Weights of a small transformer language model: vocabulary 4096.
MLP neurons of a small language model. Each row is named by its layer, matrix (gate and up: input weights; down: output weights) and neuron, and shows model dimensions 0-191. Each number is 128 + 24 x the weight over its row's rms, rounded and kept within 0 to 255. Numbers have three digits each. A neuron's up and down rows have the sign that makes its largest values positive.
After each neuron's rows, "fires after" lists the tokens most often just before its 100 highest values on Wikipedia text that the model never trained on.

L8.gate85:136137127164085115120154081087126109126106137100146175139139112130129125083143131112111111141097096142133153134185173117091083108111084115187128098115110119136126153125109158155100156132124147113138109125115118135159097118126158132129126144147153118141139169166127118093125161131121133128159138118136124119156126153130119109126135160119175115147108131121142169153085140111122116148146139097163114162116118135146107106109145127132132126147098123091123106126100125135172111139089057161112153094172168116118142178154137156116084154130150120086115109115136180154055163139122124109
L8.up85:149132104147129144098156115127125156095113125076151136100147088126127126152166119139114127138117127151156134119152136145123146112151133139125120102171151156149177104134122154140157132131103139150146150154129127109143118130112096195114145112128085148167133115171126108168112145132158098121126170187131101153177154100118151114099158166118137133124141119090127123096148114125130113152106092157160130136118096149136141112149087109173104152147121111118157109146109112110104090069091134139138140110140121159102140139177091103115143116070149124156105105074133133122088121062113130108
L8.down85:105133110121124125114136139100145119112117096190154119098137137143164103122193109102138112122124130109126125166140143088097089135144131123120167145146110098098138151105101138123118126142124167136144102100117135090151123116106143162163208227106123127110127154115112129147109085106142148155127102136070124117151118137148107132128130133073140148131103141134120141122126108100120147121124137135143128116136144139112102115132089150166107119145097140103134128129159133134137129137142126120163152121188176136110146150143124155138118150204152087185139090094153120137132134115150157138
fires after: ".", ",", " Th"

L10.gate442:110109108089095129159111120134114132142126128158157126182106153102106089134143079142135091137114118123086142131142113104130110170099154158089134133148134138105076147106142067152141134149140095104143139097170138109193165142157127096109127074113111147115107080144154129135128134119130104094111061098122151080113143132162109111123100132115118092137158131151174117136161156137125148092136126122122124175133119131119118183124120118177123139105135125113125133078093106155127142121087139116121156129159117142172107149119109112136129097162156153107128103150106122140091125136126127149
L10.up442:091115158153122157126119131123096131166157161118144113107107110100149136152142169127143148149146144130094169120121101150136125152112126155143133155097162125147101152145108135117135214137143145175092122118119166132114121113086160142138149162117138111113151110152111175104103160142085139135122118172122116157134151149144119117133131091118058106150105138121105154100120125112184125146167164147079121077150132145148113121151121145117147090111168128126149142123149125163185131115153174067120106121107112128125115115149130110121149173150105139111144116109129159109143136156120089121
L10.down442:161124132125137099082109138125111113127140125110150151153132100129153126170107135108092147151162143145126158060133155129137154145106137092140061172144162095150093125108086126125121145133138101115103127138098151136145088118097098106113121150145142153116124141128089088124151158136160101136157157139130120149148144131165136103142114130129114102067187127131154109100120153121163136134125149135136195098123117122122140141105139151096105137079081141089130074132112103175111115148112121144136135159136131093166132124119149110124101129140090136123082130091160120130105133141074116100
fires after: "-", "|", "\n", " •", "op", " ("

L7.gate245:107174175115125088147143128129070165137117117130169151066137093094116137117118137135132084146128129139143138117127159186122147119090125147101134116144135162178094096111127134126154110145154127096120145128132116103107149094162136120157090131094137131115116105115119164122147120102114152140174155152107098130126143142116098141091098108159101088085114140091132132116132122143128145098122140180110124114118145140133117124153124053082115131114180097164165152082121125148182103123089120117151108088093140141128114164118127126130139137153122108112139139146143145159147116141135108091
L7.up245:117141139184075148136105156113132169145105106130121161127161135145138156143145075118161064138113119139141176097084117138165114131162119131066114112137149096146129167138145180082104099139117128119110123109128138111095186108135161132131126146129115095126143116081119098119140133117167132146108117144111144144143106080139159109127118163115135142095159130116121117096102122137126147120128121159123124140080132146127082140158093138122155110144117146140075153103152114149132127087130134100116145146135092157143144125108137116174116092133140079164179155162140109135155136098104123121
L7.down245:109158108101116082135168082125129117098149127094126146106128121111119140125169152100129120129142160091132105124126146126164143085136101111123112135132181184122128131128140126110127115083151138121108091136105165103108177129111119172119124117126171132118125069105124098148134161142116128121117151174114133134140102110131150103157141101109109123089152090126086114139166119170141063137141139155130092112151156117099109153145149108130144099128136163120171095123137177118085112162081109141141180132138162116110126126160146153153105176141149128129104153110129145120175139161150139148
fires after: "-", "^{", " (", "=="

L2.gate469:150097153139129066142138151117143129096148159096120130127162133093146121133130126106094127105113123150168127125121120121167133109126128070050147110111129154150087118098126126111096091113111103133145147131166128127177135108148137149138178115122169159118114112169162094127103157117154121123118133167137163124133147172152128096128125145127133063103116120173107089155148157130133123157141113142146142163126107125096088099107134131164145139092133127109156110115138137108066144096128118137162162109117142163149123128107109116126098099161124118108113094108094137139103152161097157087
L2.up469:053101141121117116094129116119134141123147183107143126139128098118137164135078100128153122123149106116136135119153160134135122103126109156112162143115122162138171174126161088127151146143126153123104127136127141121138119066084154148176111130124143136110086096162126127109132094140151116112080144190145108133136072164146088134129107129143116087137125143110135114155112130123156149109158122116107104143090118098144092110117120097158094126126103171151143148125167133103114127147110096124147184116139112141143105173162091129160081133136147117143140139154122116132142072101100108103
L2.down469:119136114097119117138111120149121115124111121130104109141131154119115145163109135163155124156107139152191105152139133125122117148150142145117143139130132093115131127153148133123151144144132116123131112140114156115104117140072117155232091106117142154115095160136132139158122131157126146088099128141167130108130139142149092121134109096130157132101189150092101149145122127128083123110151152134111159111087104119115116108123104056112087165130130161142127156158137127129103098137112092160094090101174145121114102093167152129144129155104091142180133125102146138099123127118066159127
fires after: " |", "-", "|", ":", " of", ";"

L8.gate116:115109148118151118138112101093127122164175119118085110141118114103127089090109112162159132142125126138134163127133120107088108111143167167127102121185129120142127136156132052159152141156143103121101127117118164147079116117064091105137158124128150181110121160144144122131089112129149147159137133097130116141146171114116118116111132128183110110136169155128100145138132108097107099146109138103108130144104152128093099114103123137146084149149132126138129106144137166126071111160085133137122080106116138094108158105108141111102170134095119091125133138157154141117114142138180110105
L8.up116:091120148125077100166123121098114148126133074153131136139100132108125159120107156171149098145132123143092161082122085128147117131113168107132155090129130155094140106110131099122136155142162137107100130120090097114082138159196141105138154159147145153144110091105124162156105110118155079131164130133124120133124121132139126127133144132116118127134134119156120109144092123152132135149114136105128147115181125105129076104114178138136102140149122122129112144111085101111093079119054160167169142135130112105138079132161129148146165104111115134134152144135117127130144115176071130136
L8.down116:151118141113152124142125088100149149097119149133133078100118099127069123168132134105127136116144150106099115122165108113147118145140088149126119117119108139133139123134135182156132196107136119146171140144149133147180122148146082118129104129162128121161157119143088139180135123133113159109120113116139101126111098126143151143165156095144180130178122076129132135116144127151139115134173106130126200097096131111167125109113113142128096124135144138126077121114111092109148107101124109126143150099179112138101121124087126109125126140105111143166121172167086160113117100164131117085
fires after: "-", "|", " D", " d", " "

L8.gate395:139154109154105167149162165094086109137102122134147140141128148101126113141125096151129104132113129114063117108109161099155158155132141095125102108109146197141125132139126109135120155101142142158075113115110094114145165143089146129107127156145071163142089133096088139152141107109141124118114142142108154127116137134139125126162142097155145123109095153173117112130142142143135122128190123181110126130147153104129129183114104140157114121136133103123160069102161117168110152101101131167112138104129099124104113122128087131143143163126133103100110106147148133132111092177105174098
L8.up395:072132134090105126117145127170107146150074106107150127135114119122130135165145123139123106085109132149135138131099106156177097147126178139123150118104107140150121114161095102112153156126138122108197154132086128196120154087113162104112138147170135078177117121117105167101170170133114126125145137146123102155122096112142159141086113123120104144149115126143096102124145156126110132123126109064142167166139110120126152136113122099120142116124110143096097160136088139109118140105112135136116127111130141140105107144122170076137132089158146105153135140133153147111186117121145132158
L8.down395:101165107110127127134128137139104137126092105154112192104128125150172134102163165107115075128122126157083148142138145144153114119139127125130121129117079158173128161127140113144156134150126128150089113165096109099164113113138110133126080109122154128142091165142168088126145133164081149152113127154140186093101158135145092095114157130107167185124156138128137165144144111131131116116154150131137162154134178080091142137124152087159130088127106134120127098158152109128090143164104136156127165132124145150136141139155124173121117134100098120099115135109119128126118121159159162112
fires after: " (", "-", "\n", "==", "==="

L7.gate386:092132122166108139124136162129133169207092114111165146140093164107120136130148145148159102139107142105104157172155123172153095108113165136123132172112101118115094093122078095119154131129094106101126112140097101083093146121109149136064167154134139145107105149093193116134105116141124116137129144117156106123164147133164125119104134103116091143102092145137085130104113135118130137158122129121154149165142102115109089145143123133121135131130128103165168098058116164176157095139110112154126135113111135129110102130117129111093149144130130134106116140117136109142119163128126135103
L7.up386:164119114139142102161141113131123153093140170142118126127125103111113120131127115112122098079105119105083121121155141156122112171132134160118136065075093142145135156149129143093129134153143114167113150123151121113134166141117144146155123137159139119125193124067108130114146154114134138128166080106167093086102159131104156110136121103155125155122133165102140153139127124118152090105146133149156108133142124131138123168107108168173096137144148124138119124122116092115157106115110149157140126086167191089129127137139140093132103122095133102120085111180167089140154148156102155106
L7.down386:119129124133153158143123172131145110140178148121100153152101120140114097084139157128101106143116122158083171103104148131133109082093130109115112097128108152130161164146157114093123114106115137092136161102172146138150123138139133148131105124170157118123127114149127139127137162140103172139127107195126116114085145138143142165134145114122132148125138156141140150119153181180101111109119144117138122157150170123175116163132111123109102166147124130113084130139101116174122089139099133114101190140124113133070153129110135116146148146155136096122101144133138133136143137165133200178
fires after: "-", " \"", " (", " un", "/", " Un"

L7.gate451:107139146099070126137120145145149158141125119100145123174113120098140131151133123130127130158136126140098110141148184080173139164115112096118110153096166114125147133143143121110130112132052110147113077118153110138126147130082140110135134123091132119153127147145126109109094125107100120189132114131122138121146114113103157109139145115115108110067108119150108093091070163142093127064171095137118090112143130144121113108117085111100104127142153148102120118063171090166113103121138142161156109126137130102103111100123112103154106088133110125130136107140096143093123140134138135127
L7.up451:114138156105097154167146174099112152114075137144133122110090108115149122135131108120080112117117130142146121098136039134138106143119121103141115085101130123155077180144118137110124123119127109108132111116155100108128149134104152169143145146115135134117154120094125138081113129115150098149118142114094122109077090105132119046077154099163125151149132102150112123095103137157123130138135128136131151177118168100107132196122164140149123102171135109142135143160122113090123143103115114127129135150122115155137090136123144141172120116176143132112164134161132122133149125147168124140
L7.down451:113119093124064095150126125115107138183120139131097173160104126115146136122115158128149096116092097129148115162156082142115123138081088102184108106113110119134122151126078133140146123137120111153101141131137125125137151178131118135125110114094144125140105114174075147118126103143108097174132123099133168097087116138142121160079116131135128121084130145146112111146114143124138135132109153105145126147136118166079099114091119125049090127146130129141127093141121095116119107144083117106105114151130143152158104114139170106151156109114177101089119134158122115141141156151134162105
fires after: "-", " \"", " L", " un", " C", " s"

L5.gate127:148143091157119076145158116123133124114123140133157117164160139091160109117132089097097106128152094127136138125109159130132123134124087068143104099127156150090100124122157078140126146116121143130132190091138107092126131115109150089167140150133126118097098125141118117102100112089141113150150176154135139120111143096130108158097170138116116135114132131145102128146185117135117147134119158154079094138109112112110152092127136081154107135098124115067160133106185105149099128118118132144105126087152082095095152157136134129101151107133130142126110122160088141127163124094170129130
L5.up127:185129125137158159148162121164118132097101160137118158140130153132115117148123117094126140066141120116124096113136136129185160156109122128161148140108131142119153067159135103129123101099098138099105176124138137113136134103108125135128150115109158165129144138113130122126111110074127093129155135131118102174125119119126074135083150120138093075147172143116142126166157105180111138122083114180088123159131107108130136127161122152171121106092123131119185120136164132131145129142150162110099126118125095137182131163097122145110154109107106089139091108140107121138151096140121125152
L5.down127:147125105158143112119162132140158127094123136120153155122139150137119095109120111131097127106140126173150144122146136188117150145176111081140101112138103142107130110144162103116148160088122113114093131141146156107115136152093149107180102110105133123107101178134155115153112121099133145144101189119113119149147107126100122089118099140149132092116137122105088126174168110130095159105099135140081171131098108128091172106136176137157114125153095098066113140121141113159083120134148160122108163126136102169113134118145132158141120129084154099131104144111145086118136099124115139167
fires after: " |", " (", " 1", " 2"

L7.gate207:112146127118108143189147113148140106127068118158128111150146136099168140100149129112145118154121127119076161150159116140138144138101125114123168136158139159119123131121108112137154134159097138108083121080111112119096140077141153145115132118123126146101143148159175125088127097135122108136141123116140131139110105134157094190130149067149129121153111117130130133099126163175067101095169132125154150156143064130086118136129158126107145119128145126109116130062137141162142107096094132114107127128137165140102140103129136086130156109167113100152128085121121120109111146166146158102
L7.up207:123124109115136109132098116084095131170108122149157124080136131158159138117126132127097080140136103131105119095152145173109127121177165096114143120153113134125106122166141136081084128109110135137138129128140108129131159166128178101140122146115142108127122151170131084134117144127101158129126123123101132149153182125168146077125161097151097136149136126089117100113107083097115132134129095129163106120130123128117147105137152112144116154189168144119133166170121122119121163176155096124147129115209140130112117123151146133111127129157105096161098136109147137143096113192102100107
L7.down207:155144140109128108133172152075104103118137152124142147100104148143107177104149120091114163140140131116153083116142139114100136093146119154132131155121176111139132110161158142097109134129147149131114121161137131132181093168162140119191085121139071177098089137145115148144133147099124126148109115128104101173131154125135153139167107113114096172148172143151120105114148081165185123128121136142147129136168161130166140115113137150120119138096132112139142147185137143117122104148127132137141185129136120108124127164114102124127120133134141163085153116145119130125145064133126089151
fires after: "-", "–", "/", " un"

L7.gate455:159148129118141124163185129111157115160153114125138122089116120113127126166169090104121115129125128096133124107159112142089109101101135140120184180124117142070098098142075133113142137118105133123140157149134110063145135159153142139137150125161136150094100124155128091128145081135088113109153111123171071123129124161140077133165097103108100134096113165152143147153141155125148134150145163129140144121117121131132117128127125109120117059151159147152129125146125143168111120154135138114159112110130126139145137154117118089115112164153094133120071063109124123132106098094115132132
L7.up455:116140141094119134135127111147159132128114120084094148160107118113145171136111161129129080139109131108107140122127113113180107139097116117152124155114150127091109176126152124157168145113128125164100124140173122153119158144106154111089161118132127116120107084125147097143128116099097182103084120127117111102139154094131133093133110088098128112155178143157189118102156135138119108113118098120161141161124108152137136161097095106137098172138118123066155123121139104121137121083154149163157096096145110132088096145079076122142136106144131122160098087112123142143110132111143109153
L7.down455:120115111120097149151176108115162092130120133119135113107135130119145105191141105137120136122133182112096124131131138135099147128148109127083139137161154137113168147157119135112092170145129150121116109136134152131149095162106156123144115185121168130104122132107106121112147157136101140136123110122119086127122123153080113136246120126102116126116104123158149145147155120128083108165164084102131127120088175146133158111167141143142104137114099137134094115140115099149097121109169126126187117126111122111123125156089125136160135121138099122170109147109118122164086097149141104116
fires after: " (", "\n", "-", "_{", "(", "F"

L3.gate458:147173142103103102110143115115133149106147166113126148088148155123104090153121102099109122111099129145151123125151102142125124102152132111084102058129114134169088127115105113172095106101131110170112182115109145115141130110089117099112144113176135142102114149145124106150198117115103128122169110124111142116101091092079143155088149106123112132117118104089146106108162107157118152184139147120107106118105124130166135105145138111104170111108132114138121154140135111107134125141110114148105151129164156116141117139119166147176136140167127133157152068158134136079154144127138132143
L3.up458:149164112075140139125140099084102135128104141134110141126148107120133130148133124125122112093107168107125115110118104110125121150162152108095129174108111137175100101121142084161103085100111140097125137139104160159093121089118142096096150133135129181165142128157115087137151141084139140142164117123147141092118162152151132060092133143122166144109151143103115132099127134130131129122109129152103105169173154160136150124157109151132124129111125129156102127101122141102098064142117144172142150116176122172123124101130168118133165097128150146132062119158137107111153160104149127147
L3.down458:152142149169126133136143104148162146132158158121133165125149106148127138105140162108096117135108075139149110147132111167140129072191143120127112087141060139196173139146103138152096131127099128088111125130100165143143105128126124103114124114133160166128110124120153130120131105150084166132130172166102130124147133089087128164127137093100153105135127127109140117137139134145134116129132122157138125115146102140129167132152110182121160112138129093155126117123125095090112147156096163161130213131131091126155149117145119131180130118134145131145162116138141122094150103130156095135
fires after: " |", "\n", " (", "-"

L8.gate391:140137116122115115147134116123115147138150096132182162141165107142145135130117089132105088131119088148129136128151154176102104108075089065129109158121111097133094125135164127194148150175107071158094125096100128115104147118094128131117121153119159133119140103144143130143144110131082124113149109137098159098136138108116097150145126135090148128098123138095130073146072154125089130104126163136119096171115123136129097137110136091145133089142110156173147127128145130138153105100078130156128116132097135138119149144147145103164091131160161122102134101106124128121120160155129176141
L8.up391:131131141154113092098091143151148139108090170109115109133181147137130130123117120111117121146103148134136140099150111098128125101100091142147130074113138136128132131163088116132127129145144114138130115125068078151134126115157093115110099109137161192182100109121102133094110115182083099125167156093102126133154150104161154094122122140121105132105151131114119122175131120128116104104135137124124109124132125138118149050137099119083126105104106136094136137104123128115130115144083095128107139051121148171131149118156133125109161086124110123117134141133143156177081136115153106117
L8.down391:110143175135151165137116113145135131168129183160144130119138114142135132129152139136118137130121129147112150128104122104214149161142139125156146156133128090102139147143116154094131136089113198083120114113167128127172069107099143100136119129130093159120122109135100140138125134133112127119118122147131100154121111139133100122135156109176151120110144139127152135126171087145163150126153082146147139115105161164151143088107126113142133184115154109107112116119103151105101110082146108121144096076167175133100143135096111141122122097122136134141146129159085111102150093083141093153
fires after: ".", ",", "\n", ";", " (", " Des"

L7.gate505:129136136147119172175171123148119108107133095090138156146127184119145111066128122174155136154108162101168163158174097104133086129110157102147131092142116151145117131115103125129160131131124070134107146133137117136148159123158154122097169094125108121125107144147107097118143084110104161119134117118144141109141155145155123113102112108111114090118167130148093157137157178115133120136147084124134110128124119132094100145152157137131175142147162147112136120137126178181176141127108136126101127089128151133102101139130143105092119179125159114129098112098083124126115156144123138165
L7.up505:076129101158115123137141159121128153119170118131115095163113105169149130143144122109143119158114166133093078119086147150123091128089129109118064198173083104126121127146152133162121100112114117119145082126124142146094166130114131133105139124138146130114124166146108138115074120106104104149086113109149159140117112119132138125132126111131126155149119085150132113108098114123083137146138122109103117141177131099181071082123116106139142084151125122117117082097143141139100123120114113137139117134106150102113125095131105115079139101150117109126114130155114166134126136139160092063
L7.down505:138125157170133114117133124154114100106129117174142124130124146057098144157133186125159101087168136136094132108137134122128159155112132112088123132129141104081131102111129149136096092121127173138114125125145127146111126108101149177139101137169133077108124118130123145142117201158122145134097088126150081125094157119136095098112138127182175102136135098112152122098148127136100141145105162186153171114116137118103169118125112142101105159132115105112102097125074093113094113086151124145118129139141132119114106129099145130086129143105148118137142132164148114105129110131117133085
fires after: "-", " (", " \"", " un"

L7.gate263:086130142135143109154112146117116117095098106129154145127145122128167133138179129130172084126120107141112153133135114185121143152104112099121125182136128110169149119125135105124186136127133112102109157122098118128124164123161147103099137119150118119110135114141127083159108145164193067127073179096139157136152139111127110113096096092108161137145108146114087152127103160140125122149128142122092121149107107112111125118086146074155170101156134148137154136091126111123154106115107129118147116127088102168132120129120110165146104153199150111118111144110114143139112143082132146138
L7.up263:151168155165072148170139097152134149143105136122173165139159134130118145146146120090127128146073126099128126148146104107118140148180114115152103141124124140120113121140116114137103165134112092136121100089135095127124117092103147151121143127138115181112139199188164116137126173112121139071193113113098127100105149118111132095140125122130122142121126104123128117186112161132131135105111130155115127136097120141084131105102117134112113148116126118110126088112103078149146105147139181138110089093113121119103128103151139140107115165119111134096109133105102144159096168164105113152
L7.down263:129129125147104080127145076131117120162132148146136114143133098134124113181130125125126110101100105118114128117140121151111119129122139110104119109123152134111113129117103142180163161113138159111197156149138101125180123115093128171126076175089139086136131090119110135124122149149141114079184124109111111123122115120126113073197087154107122110120123143090104109171073150134114125099155132140192143104101096130106129114092116119102118140140121120139096119128101171101103114109113084130130101113134146081143145150098119124095122156158136153121154151118140121151120120110086129112
fires after: ",", ".", " C", " Al"

L8.gate140:127169103113121137152124167083144147150115116118199117184126134154099105124136134141134138109110147095148139127140121161159103143127152140103098141070173150114134107126121154130157136070099133129100107115125107136153129150106168116150119112093107100123140140166098124100118101163125099139153135150130118139135120114140101150165094164134126101108176137153098114134106155150149151123148129112111132162103086136119119129112068123149168139109100142141090152125135128120104101047123175124146134153137135162156139163121177063113107124132114134127121119092101151133131115143166113124
L8.up140:096143131127107123134141138144097132119097115137160185176102167130173131128175137119151087151104126107121157111092104095183128169085137113132133122109129131136141138153131121149109137069102078111133133091171097120125181134133169142071137099125107141134151123151142164157138149117088139139115114114124091106144137144127137136100126096088121139145124153139163132169134132115081113142158135120174128195147109154136063115141108140115132093119135142119169092112095114108125128121080141161140105090121133163167142124119134095150141113129125153135118096122110133135149146133121106126
L8.down140:149150088105099103131116183121172138154117133112139146156126115130107118136148157142105071107084094114086102140151135097124122121174130141132118157088113120134134137132078098125142137135112128136103094138123135151128169184109146168140135128137126134108120119114112126114097109156100135122111119108119088147155148127081128110078117148122108080113111166124092145121127176101086127151104094137086141145115080164120136129128094108075131124111147119130164137112126091111103134163118135186101110125123122115148130136112150090158131119122125117183130111169143168128066157098153112128
fires after: "|", "-", " (", " \"", " dis"

L8.gate320:122159156122119121142136141159103107102103142106110153150143126115151161072156134164145110133139117112139148138161112138097121117086097125141171136134110170091127135130103128143110105140165083108142151129093091121109143116111130122121117086160111136151173098155160134126146109118123162119146148170172134112118129131142071181107168141092103133102123140148104081125092136118117158091144092128119119139116178125146125142093136123147169118126149110142146163141151133151115115132088145139118089105132124179131173115121132135085137136170122085157090059090153136144090142122121139110
L8.up320:083110144139106145095132138184127152137095136133166158197178150139142145125137132171115103141145124120145114110128066143122161095095118131179138112154117174133164132120122155103121067164116110106136162097128118116129154112148135082110086134121125121133125119125139110125106121129121186103147158128101151155134171088125059153139144121142105153151081156122143079138122109122137104119159107122125151120141116142115119120122107072129181114123109094123118144142123145163145110134080112132094101128101125140142134129135134116117126120116114109167129101132141102161141139126152164180
L8.down320:146120115095150143093100151115146119124139113163137116135146163175093144168089113130119185131161111102112059132105128126143129093179113145132132119186117123153111136135122141106128142123108119124110112158112123106151121147138144109176080144138133157135125131126135104110120122159128085147105144134118117137101135110110135094153079164175153108135142134119163150108153137124149112146127110181161183104102061152095119134116107138112097132109096119131120114129140128132133147145131143129183162130131137049102116141165117136148122091079106125123148188154110134143152119136134140144
fires after: "-", " (", "==", " \"", " ", "==="

L7.gate251:109143147131088122145114132114132154146147096153147160145123111123103125075109118119133121150136106144148127193141138123134099146084098089146163130130121130122102148117100139109128140094162087122105158112085113113143121116105120187063160100147119132112149108147149164164133117131114111126137117155141124125124137133153133109133158079058058131103149133138109122130148123148140115114142159138180131113127141147090123146160150121113155152133161134143157106061122102176097066131100182146111110102137126178134144155124127082117132146144098143111128134121144137119154146115114139143
L7.up251:165152109113097121133136123131136122090086131142128186104171149153106121126105123131105129122098129117151140192136131121143098126156149122113125137134161093144106137147134156118131141124119101133113155141129161153111126166113106154048139078107087151125162153105165145137119142142107133079173117103165081131139115114096096176111097123119123127127157093113158135125113137142139107087118188107139128088134115149108167157169152135129108144088150168124096104127142104140128151102115123122111134127176071150148157132109134167133139125148128120115126132127187095115099132113100109142
L7.down251:143139067103085119135130166146142147104146123125134168132110194167161123137092155108139094149135148123122139144082180151133127119103097134067139103097142123127124115167148148149095184096081152134165136111127156125112120160147151121098116152097141153139139133114145108114125172099153131140135077146124097174148146100093150162095146127119115102105122128164158105164120154104112122109144148120129180162123163151157162138131139154117095168139127141112135172107129106108119142121117092095140170128101091115106121117110144106160142126139146152111109121132098132141120116132094120137
fires after: " (", " c", "-", " d", " C"

L7.gate84:129091137103157120129120137126161128072115118119134106087126115158123109107152090093139139135174137136119143085103150117176120083133091113116114128184140164134154112133132126167119122109117107122106153054145100162135104089126148128123139186113085149150096118153144126115099143093148151145103150141132080143158094131132144169139099138140156127135110093144116115137134119118137104109159110145092134136085092131120127127139118130115168152109053128121146133109175097158133087133126074140145122143094128137136111114148106144148113147163128136102176099112128104130091107092143144129
L7.up84:126074130127100141102111124162116098123119111116142150136148132110128118132129132132095107107101090099167127155123123134139135122163088128116116110096139157162169100142124127151128146121130122145134150118098101156128181124102069109117121161116158136164100127121168121142118051099126140146116181156116107099142099128125152147144131140079114183160130134139133109134131130111129142089149124077107097110146115086123140145124128114152134139137041168124149120134152096104147140131101098096122118076122103171109110128112138131100108105133181142148116098124132145098132130086129070137
L7.down84:112159169067102110105125108154121157139140107117138151110110136121100138123137145143094146138144178098132094137108129103124104155129151104115134150126132122079081108134120135119111123119143143107114118169139147120146145138132131166112210120137144153131169119155155094142149124135115126125107104118154152099136178131130193162070144106156137136123132168115151122138106130143131155174106154113150161092111126134116124103098145125149087118100146123125088152107107112130138098122115119164130169159171148160152150146135157138117132113178168123101098124060124112132120152141086161108
fires after: " |", "|", " W"

L8.gate368:135122143098127173138097136124128093144144153134136124099121110081116098110126103087163124116116153143126105112187155137142081125102148158134120120101139104193161098131106121084143102081108098142140123131167099088075153123135117116127166114118160133163164126126128133131137147116168145096110117143148107154131102149163152133110146133125099139106115152114138142113082135158140132111176115138098148124124141147152103146114103155122126165149151096103142077158107124160118091117100113109156066134127121132092083142195125130133101114154188127117118098148133132143138133132116162123
L8.up368:118114127095160135127167156144121149166155108102167146135096187129145124128143133139083121099135156153145118131164116155121164136132114140087093093170139165145107152099125101096112110110102093136129089161115129128108104106115136135146127145173144143137121104125173156107111133150110089129132142086137101094095083143134084134087083127134149164132145116121129152110145133142114117112160141115132123130089143128106128144140138122116088141118127070085131139121107110126081130091124153157133150080122139119105069095134131098118165106116129114097109159160087128122198135127116151159
L8.down368:102182105072155127122087173124112109119085146099155119176067114112125143103106121122133097163088109120109097120120123128140145142178124107134115136153100154137100152131141091130119149148127103128145134131099153128113105119175144135114113099086165126115119146131135175108130114117140069155155107150132158160077119124168114153094136135118140123121108162182098142105117130151142135122147160160133161130081165151108170146133118137096125121106111136085083172127112140131131089124110112100155150095106147122123077164127128096115146125131150138093141140140134127090153101102132126136
fires after: "-", "de", "e", " C", " S", "za"

L10.gate487:118128155110111159132140135111128128128143133096163146159120135132201164120155096141157080155098126123102111141179173085136173117091104117126110099088141162137160158122110143129114122127102148133103167086115102076121137080123108136095133115098123124171098157142114160143098127084121136099108104097124159106135104117169128119129148083115175143140113148155120153116109140161125106125193120135112146136156113136136097125151119105146113189158075158122161121137151157106133111112107133078104129116124131133130142104121135098131106139124127074140113125098127162118136124127125140154
L10.up487:127130080130154163137116132091133125153128115096121144104118138173199111110108138105126104126137100088101114135114095129137175129091158108178144168118113134115067127121123145119159133140120122118157127095084124141086122131099113140147110167142141132118101093107107178146103095124128130123107160119165103146145174133139144126154125080100144145142072134134131104094148153143143169114144166146162129109150136099127127155093143129136108115157149085145147134118140167131103096147118078124146129112121121140154161173136102147125111119136097081153114180131107125152115136077150122149
L10.down487:116133143109111090122136125171147200112100111123138119133121151129114189168093113114123104108156112115104140128146122178097134159095155134118144157152113148110122132109130161110154142123159127150125126100092081154120126113159139153135059120137054156106112118142131143129166131116103144153122159105159139091129139129155127135175126169137101115122136161117086112157110103135132138095152111150141180111120122115121113138119118077164143133097129145118119120126113132156140150108136106150134191081137131084147106158149131132135097112139171113144140162190115149134155122137131102149
fires after: " (", " \"", " un"

L7.gate220:099124136084120152176143120141136144153121122125134189172137144076157169107121134141140124156111098086143110160139126125159134156141152120185116142138121169139109109117138133146184164114102131092129137118105136131091146108127125140098133126085108170144181144122181131108125121147129150155137108126113149139180126166138117108133112132112128133114088144118108064151095113091104149148173098152137121133130112117122085098101131120194128142136113118173123126153133084170115102131143141112152117113127115155145144103098120140120108165100084120146160099145121166135124143175140138121
L7.up220:142144113139132095127126126125109105145110093115130146153069147121152169115134126191130142113115137135140149153163090137122181148170192142120108148086117139151141151140163139141157129176125151147101092138127122123089152075151146077150180098115118163143143152107158130135117107093118112108132084129117136126160130111139140117126092099075175105135134153126124103123152143126112134094127151148123128152162121095125124115101141096155106120134110136178072122128098104151109081108123127175152109125141128116116115112167136085097134091076131120135118114168121115134133141144109133115
L7.down220:156091119124149121139124151124099144092112126150114110113136057158088147185133120071100152106133110169121078159101146115095152123185123134104116106127132081089126133148117158136091169161170081094119130130110147144117116161139121102169105117128138144112137096117134145144128137110125097123103119139112100135105092102157165102177125157119157138150122145163164169165136137113190131114139126128123160113111123111122148126147115126118101089112131087135117141147125146131131153119142138163138125137123115039116116154126124129118135122118120169113140122121145075142106115141115107100
fires after: "|", " \"", "-", " un", " Un", " ("